{"n_layer": 16, "d_model": 448, "n_head": 7, "n_kv_head": 7, "head_dim": 64, "d_mlp": 1216, "vocab_size": 32000, "activation": "swiglu", "norm": "rmsnorm", "norm_place": "pre", "norm_eps": 1e-06, "positions": "rope", "rope_base": 10000.0, "rope_fraction": 1.0, "qk_norm": false, "attn_scale": 0.125, "bias": "none", "tie_embeddings": false, "parallel_block": false, "init": "trunc", "init_std_qkv": 0.037, "init_std_o": 0.0, "init_std_up": 0.037, "init_std_down": 0.0, "optimizer": "muon", "lr": 0.00941, "lr_mult_o": 2.0, "beta1": 0.93, "lr_head": 0.00444, "grad_clip": 2.0, "warmup_steps": 200, "schedule": "wsd", "decay_fraction": 0.877, "decay_shape": "sqrt", "final_lr_fraction": 0.0, "batch_tokens": [32768, 65536, 98304], "seq_len": 512, "doc_mask": true, "train_tokens": 426600000, "steps": 7111, "dataset": "wikipedia_en"}
MLP neurons of a small language model. Each row is named by its layer, matrix (gate and up: input weights) and neuron, and shows model dimensions 0-148. Each number is 128 + 32 x the weight over its row's rms, rounded and kept within 0 to 255. Numbers have three digits each. A neuron's up and down rows have the sign that makes its largest values positive.
A block is one neuron, or neurons of one layer that tend to fire together. Before each block is what it responds to, as a language model described it from the Wikipedia text at the highest values.

Single s tokens: a detached word-initial s before the stem (s|mile, s|lums, S|pur) or a noun's plural -s (robot|s, Patient|s, Rating|s).
L3.gate45:083064110133065096095110071160125118165134120125070092141109091099137140113170155144159120117159147160139105059124043107142162066111169105131077152069153157187150089182111096072144117133098159166157135135171083141150173109129136108119183145097074117127082121141165100144134149088096100112116136132092134136144157132107193106098155132094102094075163213111136102181141149108138102106138076144080133107169093113135161204083153194161210068081171103092
L3.up45:148140109110140096096114099129078076166120083104143135188110149127143092109105151102184162157088084128187094149117107087090154135121185137136075202178164101094177103126081142069117166160164134128174132129197090097184198087143109153048176180134102126114145134165118137168117140066147149139111182071125127135149123140082168133117123114084182151113137183161166116179152105098148051099114123105164102159127090135180140136130117134138147067137106176162
L3.gate74:194125144129139091171096161127097193101132097074157111173116075098093105158090115125121132036109132086090124197150128136166120110142110133124161177135170147127152152090141125100075139129157074176117100144135106148167122140135086124181166141154147043145152151103149138157123195173130166179150105097112078119138206083148124138111147203085111116118127126128123144141166144095149145097139100080131131155071111121128152087106072143069142114088146028136
L3.up74:175145146107179115177163154134064174086122119124173173151167134105101169179102147139103187120131118118140119132116131113168085156173130093090089214165170112104142123108142126128100164134169134158132147139129146112156101133119095137145148137149166071142150160125149161220093135128139135136180129082152137128154194096166143095126168174104120138162187161149111088144154117123155133121098079107120101132045120136144138058127142169122122106121192120086
L3.gate235:109150152141170124116164145182067123118100140174165106103172152112118101141188143142153140109133155140090166132159157078158136065073116213129105151128129133148139100103184168089188150090133148142035160138170158110098131106147083163130156165114146126163164133134109142151167163108090051146147128137114174154158148126154184116143116190128072122181121100105088151123131198101126127143169151062145145095091058152122154084114140149119117085142168147122
L3.up235:172169089128128111129202156192119161150095126138153129198116096163129052145165128083096151102153044173122152146110116119158099107188093145137087175068144170079161147120074154107119183099084112153119105068199127131106199086145124177173145139108124102159143145108120129137167112147129083123074156121085165090152153111095121139092156090125141102134145116157063137078147143116113140166139173104161094185126104124183236090120104116138078077166118117130
L3.gate390:073137171072109094133149104125160116121114121210119207152057104088126146138157094170159161147070066186084066202102130119099143117104119104144123134140135076136185132131116131157119160191139120125148070135107131155115103140120111107184144117103105104105080172130117123087153136102138144091181068129185153065120115155137080121102140180097132084112114090170089107142084070081107091115148154101132078146125115070107096025135150151122112124143132076183
L3.up390:100167171110136091151132182115127099121137163160141164107105179146090116161087120190167113135110098115097073135133152158138161083126113140154118097174156096084147170079104138155100134090126103124174147132080139163117167058148139127161096060119124128065141116133133075121141153158199144161106188121049190137114051124093104164176119076080169066129076082091104164111110112123165146096140101133147137146133114124162098119153126128131116078189179094128
L3.gate625:076091102134131095195110123114104091101144178076114080135091115135087094105142162150071110097141143138115149124047094131059183086146116141099120149111108107087137175106136094078063137152137131189154140166145138118131118133086140104075181137116125123183116126085089190157122128114096130099081176137128094144157154158119163095156184151172125151132153151197141103124168164089080170083152154100169119153155092147080197143148151104156081135118156145144
L3.up625:154153132143135076143107099163110099131136130103101101188131113132089061135130115126102127121188130080148128125117073174133181111157044145128161107121143166120122157131083063111069197148124136138142100147150134112114160088113113144090184163083117116147167096084152157113114171153134180129138170116160075092123108158109198133140192101178153146173132130218099098100170107151092155125116089068186125160104101128117158149138140088153070134074183148162
L3.gate970:090116120172127122155080114090138117175158204172117117117067084158145136148165140134113134052185136129086093156112127132090112104120135103083124151178125129163113147161126109191073099084164144090116099113111149147110113103146097157104140145122142121156172117150111099122091135097107083226184114160108131125107166125125156091167106144119122157114140102138170087064108089120117155136122121063119147185131127153128145157098083047127157168101125138122
L3.up970:081108086091167166182091129102096074161111183122095176109106111157149142131148149092118117089169138129155070156082119101115133120174120065096119151144099110135103160154115114168124092109159125110113128164156139100136133115144085147091143167113173127152125125168136093120099153117154094182186149157148112151087214156117127132192113135114149104102169136117144113089103078126101146179131123096141158160132125141143151153185089054124134145123127139121
L3.gate1165:072110142133116117125096133109164130140120075118124147140139129104112122156143193109114171150176130156103096158074106107076162119130073107164182170102110096174082102150147106113115081165131050099090080138109146184137186089168100174193147180169115061056074136124129120166171150129173126073058139086116185129107161117139152094154139126171148155161114141102135159097121142105068114098170150088101159148100149162122149112169086132150122110137123080147
L3.up1165:111132110084109183112100114133100139132080108125139119137230136121154104100096070103081139150120169138086116118117124126110068084127129182203120140076145114134119100129144082062145091117171134122119180114147205140097078165176084114183130146164150149111152146109127187034166160145120121140132171138158106183194202107165120107162111120118053100129110133134072155101132148129140140097064129167192082166103126093134134147117120125147145103170138045183
L3.gate1214:140150146126095093096186101105078119191128117120133072100158088146118151087108108199136132114076089132073118142111147126117155131114084123100126160117151136106150104131069134100169110145136110097146140115151117101147180141073063174117097126151109093095153157168104144095122191162123171148096154119174129196075141130112124117140076101100117150131115082168110145129123117076080135076163087114136108072079094016128158115185136098112091136100160179152
L3.up1214:162128150132126115169087146111120157106122082166130081162086132157161100120101128148138126089110153065097121121136125120128134143115095149057195135079126115125116140127094131109112103124134087185094183159157115118128127141092100151065101138154087153165087127128070137179158130137114154101101111143122087134137110134158141103127098136071108152092105091159122139137079121158143122103161146095172172141068132053086090122161126078037148110094121120156

A lone "s"/"S" token beginning a word that is split into pieces, often after a hyphen, bracket or prefix: on-site, in-sulation, (s-elected).
L12.gate1148:165144125079154108124106107093101099137172180149115099139092143157219101128157173157095155155124130140141136116142145118151080102130120134075106174120103145126113103056083127142154112186112135112146099092106136149222124122141184103115130098154125106057178104069159167137123079165147087103154090089097134110079086082119069094109157140109110146057110120088106124116145201090117121075147120094047095118082151164116129123154106110065129128149127113160
L12.up1148:099121170132187139115064095085151137154141146132100111115162179155130111157151055131156202126170068120132126127113104147126171150136064150131097179152059115129067119155109178187170102174157136161145139128115135156155104093146140160187132107154159115097115109121139168094095151132106057084089132147107142141138087104065150099186169136138145143142072128169125114109167075110111152111089128138134097064108086141140117106104120102127176120192149145187
L12.gate1168:155092081130098149086133129175118184133094156128080176134094145152161146106095159137169122089141141070118073168127179119157136113144079140110130105085172146157162072121144141151101154138157157161129106114123149117086138055153115126174192104075175129131120109179150139153151110138125145131214131126120111125156158154105123084094203170109145141142099121140109117094154135056154168091126158107140212099146099080122104121097104071162124098100084125161
L12.up1168:153172099065099149087208115205091101206082062141144091080111147145104154113075138148118116158121160106137103157100159132154133159066081174132116103124084112113129088114158148147110130075158076114107132140165104114139197104056128102064116197126134127071152133152119112160142149138088143147109176139101138130090100095127149196133181147174130159120104156099156143173104088120116116156132159134110181191122097134144111152156120102134207096179057134144

Head nouns ending a noun phrase after adjectives, determiners or numbers, strongest for difficulty words (difficulties, challenges, hardships), also effects, aid, time, weeks, plural -s.
L3.gate26:158125125174154082098166103106104088176187087146113105165094073106166160077130095151052115132119178136190083138180124148173092098147108177100126147131101145127162144109133107106084117151134094081141050122185145056146104186104129124100130094170146150146145122133102119166161084116122101129247095114085107142124114143113115194133175154123073147187124129141135145168117140077155126132133136187108092154127111127134126173143135158136106086101147174135
L3.up26:072162133114093117154076150111132175111176187145135103175150093091123103145094125186110130150105122133194085137166141086192145145124162075151044131113028153106166154136144109116101086133166146104154111096158159182115040160147136138144143175141107085133186112142140178087106080107095146154165144123104143124135152145107121111110123144097113074082158100181081164119169154199091091177085119158121078102135115103147103192193208179122132138140125196169
L3.gate146:171141153121126154161108110086143148103125189158182154121130132143152141147126151156177083132106123087126093077130130157090152134130132143089119126098093134207109125103152097105103106140146158140128089119122066117133152154135152139131099162181127069177129124130029142145127070079140060142138104109175105138157063069119139113113115157053104192100110070155152175096142099138124173113150161114086089164134129087135111076120113166099085084173121165085
L3.up146:130150171106109146162128059128142108116162201193179179133136121075131108116131118146154089149133102088118119121128139127082145178158156121099119143132077107193115076115128134084122110135135166131125121073167058096151133109151138132163089139128146111104137097179087150196156100090137089122165113107172173145162066058141126122152155157066127158114090083156151173092123113097136160126118208124144105149119161123118098125142093094147092103162138177094
L3.gate277:151150151049150095147139118128134145134159180105106189032139131080106093107123139132158169164154129157186119126083120038116189103154147156131154122165113100135104048133186142131100177121215144093119079108139126163183126082137166146147149072086101152095190128142160161158113100159137132155149112144141123161161117124133080150156179098142119126120102174194095147076161114123094125113209085081139110091149087120111091113142080081122143088172139099117
L3.up277:128154115121086086092194118160116161167143114120120157081121164135119128160126122089113124133160135156138154109141140122067141121095142134080150092162143105163113089185164110152110165179147149120141062177107106163091107115109111165172184098101034155090145144154168171156171118136141124096156136148180182129129163140135158106095144095096069126074130192116046168172110164147082143175139081097186122124118125115110108081090172103136121110149135090172
L3.gate349:135185155061085063113103112175126121079133152128104182091079164187121181150134163155156132081098149089118129126119147185125120111125132107128099119134081072137134036081151149203063116166113119170127123171165142166099101185098109145144127120104121137123161095134143136102134096128149142123144105073139172136106128119141174120114143152095134130133098077136142102080173133119137077173123199107172152066108099112131089110126103129109112168184083147099
L3.up349:151190170055061059135101124115120128123157129131121150113083169208166149132096166124163131097111126149130095150103138166167107124124125129172073092066091091164148062077137151182101123149132098164088102125164148144139151118129137126140158079088089135094157127144127142092132101114121159184142108131134146171161180109141170100150081138099157160129136108120115110091172088125135079151091181127171137051087061099109106121154052167116088124156105159081
L3.gate722:096122109128140108077082119081154123120086106108097157117106078091193124156139164118109083104101097138120184103105161109147129116084084110146117109105125095136156077089123110125135173195118124072127120115130086107076096163138092135126130094179185141097137153123105162116093185145148144109146114116117140137143155094120146152122081139167134142134129137116152124158154112137171122155108163057179123143082112083112151124162112140117132098102227099064
L3.up722:084126084172074112085076119086160170083140168156107198113128075115157149115109173186152134142165172109127141110097086141149156133112122128131123173124093108108204098127117145112103179140083131114107133117139088125157109135153102154119139112123164103145153094101156122133130160075151096083165130113132118146129176051129128122115083090153131111130151132110168119118134137126148129117167108044150108137136107121080074105167170088158139203074188048071
L3.gate894:129149185112144117123118103163132116087123094114127126122136105163192142133122090113179161145080106089126143096182129078176142063137145169079085060140100097121165128125129165164128149212127207105133102125174105126090110126129162145098088113151127088072168099079084134165165125080154108160116131073133145140140114129092162119098085139139177115117139107070125151171092111167134118168134072058072165143190160081122119152090059184136136126142133177153
L3.up894:126113160119149087173113092123134164057117155206103183153099105143180189092168093129158112105127208106157170129184148088145152181172154164125132185147091112180058156095106134150148121116120127113145119099167093113105110148143112132091143156138112148110177084176129118177178143068083112140140144104107138108158099110111180137033091114095150145126137117111038122125145128129164107102107142103091142087166080137190127150116132143117119143048170116071
L3.gate1010:094117110084112018084122084096175134128182135144164134120101097132133129194072131127139112153183139141172125171096115145100150167142152159129181086116153109201126110110184111073099108153129083144133150138100146142159101172097111090096161118152109156068145105146105103168107116118178149076146127161182137129122130082131151099097126105169137161145152167113129169154131166148067060114157069128161136200141123117121160085135150086197148173071135129143
L3.up1010:109128170064118049124135090063148137119187110158197216127094100114123094151133118131160139098173132143160149132112140143128061122192133169146193154144186094171083076069135099124144091161121098165123081095055118137157144152140143113081134104151086145085186146160161122180175086108133115071185104109145184122122110142130151103138147103140088122172103099162104189127120118175108085069143092135087075208101073092135160080120128065224126101124102160149
L3.gate1175:085180099176130096054123144191198163128152148161065124171138095098165115112157189158105167134083109133167147124137119117094197145158179161173124127149138120118127124109152096125103119175118110133125106137109140089108036118099133088075143128108097126092114067163119142219116153127171114132116223146138165180141155160158086082096049137163110079113087123152144130083155136115184125139136193117174205133066100135171179119129133119069117122088120086134
L3.up1175:132182104170118107083124135111166110087119175131060149144109094136104077090137122156143101123144126109149107114063069182072107126153075128101217089161136154140103115099118091139112078130100115098160078146129113135145069083153135119130150125103113123083100149184102192178120167125133115151102164142146140123107110158177077042093093127095114058094121104131159161144075160155171113081161158107136141137089146121148132191108133148106114159087134115120

Head nouns, usually plural, ending a noun phrase after a modifying noun or adjective, such as ripple marks, sports books, ivory samples.
L12.gate954:139109180150145121149182103192092104120087208139126060139143120066118124150081125107128154164157165041117104139145119098110126086131029148112097084118148180092120143075183157082125111149133149091153091110094193134114104132151104151127163198143131104100111137150112145091189132146100175118133107135134106113170164094163152140118119126127130138089151099108149083098164186105154048104166125161122146084082115117126098063159061111156115129149177146107
L12.up954:163078156150146126158101107078159131065119134159114104092143105121119144115092148122145122123186208085156161146122073107123142151128125128074120134119121065174185081110167113098173099116141141118167093132102107170069191106125089125113174137088176055147144124122160133104173150181188126109175069194109115101057107135105200140109136133096114068102177142113105112200177167169122181119154069096234103170126095067080180114186077135090157094111172106104
L12.gate989:182148145087193109149159159183121096098077166173108095173152118128158153113155084175056094172086121076134089156124110126134157125163105175114106166125132136100112118156150115165110103101124120149105079199107160092169111130140142117022147167193168103121125076082077157109146118138138180148152127162086137140171123128125087196134146084143076153080139103081090097148155154101125148105127128114137052117082131138083152104100108130158088165156135105107
L12.up989:172127112086156052103197188133089154095064119081106124158119050122100154138122156134112083145134149099175050124131111150111145091141165206110135077095130121105127102125162144115138106128114045145138149136125157144235142139142140083102136127134110127152130122163084128148134150072163169174109140151107118141132124107091050152089133176138080188111159111175102091136119130131169093092146172115173137138112138151155144118103128139134140141130130138087

A lone s token attached to a preceding word piece, as a plural, verb or name ending, e.g. Balls, Boxscore, Saks, Cookstown.
L2.gate306:097130125122085249169170110148079106209170117137190121132116182110115175114064121139170148097131118151135086156158155107111165093109115100151153194130061154125127171098165193131062121165139144187133135150134118109118120106197138086173091092206134101091153141080139123129141106137152048189144134147154131111115114132100162123159139088120184158102115122140130171122150074131108158095160213115178160153147107133205198128151123155123139132183103115116
L2.up306:068176148172086206133205110093072087174144138143138115105128138142095102101079118109164133139110109186132114165075134106094144057053081100143143144134115149157136137121132158155098092178097172142098156182124088110105125106143128100129086107204133108108176103105160121153189096202199097150205098114096152097133104161145128109148095075124189142092108105126094170142109132093102123104158124164162168120168103094163176118188124129181117112176127077150
L2.gate625:097149083183119093133148158114136083119113117182103126196121096122100136141106104137148140128108157062082090186157098129084115115116071108131121114148120154171131084110139121115094085143158124181069136122066172090131154140216182128162170120124106054091132153101100157166106097155135121120162147112141127114128169117131135096161174154105141129113189120150120114152122193063174117123130152194207124130122102068119135134150107108121147095150149090146
L2.up625:140158143172124067125149165111122094111112112169113092187118127106077131142131113120165145121148142074112127201105114122079075097080095142168138141138143118118143168095085133084121087136134118142119155122067204091151184110204164143115124170157108104107135170095092125130097115155149108099121201118115109132167137117119140126143184122057151117127184138171139083147118153055156133092136125169163182123156161038124134163127090108113147117145094172138
L2.gate721:128159080123094079127123133135109172106090095125159164129086145165125109107129152200130092105110115118138135109086085177129137131189114176073111171143084142140203094112151155105100120103131096158186181126168101143125172110124115051145152173159131098138137090157054102107150200145123131141087122063175076074180084108064130117114159135122221185120093117101128088134125106083185062099097144119174148182089134148160164157075082108096119098100164078163
L2.up721:145187114130198114068160110107133088108168130181102177183103108165128166118156087097118190093132174123104076141170121162063085085110044150095108114172112063129132124146111152144090089164095193107170142112162113113097152091153130192138071163139114047107165118140106165139126133094115119089145128171144141090121122128134124164151091111124194126148113159196140150153088169145155151132179140130180167153151132066122105191133151154156078140127124097168
L2.gate892:145128188165196068128122124082074046160135112057147110116106168154194092124117146160150148117118132138059119135127170142103174143095079209166141099152157143167113102099173104150069071191100090112172108170136128139107124116139123122181099139112129096175128129131135115165211164139140139166139166077158155127145130152132103129056134140085144179129127153132133157143184100099092099157154088176171134177106168134201131100119107077187123073099131134179
L2.up892:105154146141133139096149065127111109081130124132095115069057108154137124136146101133090161149119131132129107089110051129125138108180099128091120114165212141112155130134147121142117119147126145091109112148083113066126177108164089117146140110098082053179110049105149159106140042150151110082107176110206120120128171095164117132120189084096142134130118090111127117109110181134187139072156113155114143153147130122089085139144149082181119150122142096148

A standalone -s token that pluralizes a split noun stem, e.g. opinion|s, observation|s, concentration|s; also plural nouns like bones and items, and death after his or her.
L2.gate337:103151096138189107104144134006174115162131147120118184120145160058104144147087118072124118199097137125110144151122077089157167098147071074050107138101134145200117080150154073124084093093104106117084148103119131152104167148144119112145138126161104089133087142144121150151164148137156098155128117115101131097160111112138166126092083120145129144083105118129112141113160169113155131117210130174114117128076151063123170108087144105115152102179108066122
L2.up337:094141137165099095054144133045100105124099133093129136148154142087164097092090112086115089125096130112087125166054078109206177068069142062093143115138061160149103131110149129164141148109089123132084142166118102156127110096118170057148130133206122135126097160123135157162142158120166174136142100092084119104164162145106110107076202137135170180159081116104139159127166145120160144159143104188145141177100136153109177136141109073143177090140141098124
L2.gate488:164132152127113133155152102093176133139162174079098135114110103098174118188137103183167108119188212111158150166128158143093141113169135206120079144141090144167123124112164121126155121130067138117107158090137128177111094134151164125086094172155141095145104159107121177140178154154106148135156107120140103163123128136123145116154182158127064162172095077099162137164166142094097101174136148164081156136095154152121126037110103125179183095176133123101
L2.up488:171179129078081092157152090089200157143156129078110138124164081127130093148114086158143104100186169134140139169141139125090092119119087180128118158140091120164095147109184131100160173088086120116098180119127142145121093122138167167134073172161101093154112163134083126130178098145113180113209122135144120131143153153147096148156185090102053151152130055146130145195149133133124100155130143161106124115103152149190143088111130120150179076136126135150
L2.gate529:129178147134129084090114144123098100158149134139115138159146086135098136142133086129140124081147161135102180152090154115102172161174099097213128177143125154185153146129132089113155075124138145122087086146125119172133112112188080130131086104072155108162173140109124090107098092145113125090126125196166152086132137111170152081155089073123149142148127106118126129156151149122127133159150150121146096099158140137174094155157099128199097132123103120085
L2.up529:152117135148150134052108175110120153156106124147170169146107128108142128169103098178145116096112117089116189118132112156159124183102121173163131184157130133109144153151152069140127130090136103187152108121150187101170165156146139183135117116069160114148085181189127110104182100113184140112140131171131162151114117092141186127162114150083147111156151106102120176113131081205128166188170140125212101127120092116115099130130106164153157154054115079116
L2.gate583:106108109152131149149176104125137163153184140161173116123095121122139141065099114171128110176113162158162134158092162069131123128086120065090108161124118126150173116171112130142097147148142154142083143130147129203105151058088146096160179127137141122134126102160083169137155178101119078103114147110100160119136183170122119159138080161160115099082095119180105126099139134106103131118147127068107143062134121086087175147131128126152126082135085132152
L2.up583:098124121147118106111154107147109189140140146122172090066071128114132106078112111158122069243134170129171121150072150069121155182092129098057134174105144093146178130134113138194116162170108111127110181128134137192095106080117137077117117133171131178135158154186099157160154168163157125156063138129069147109148130195108118189153123151125113098109126168185137149094091087107104097091122086108091145101144112093090155111086142167130118083128125170104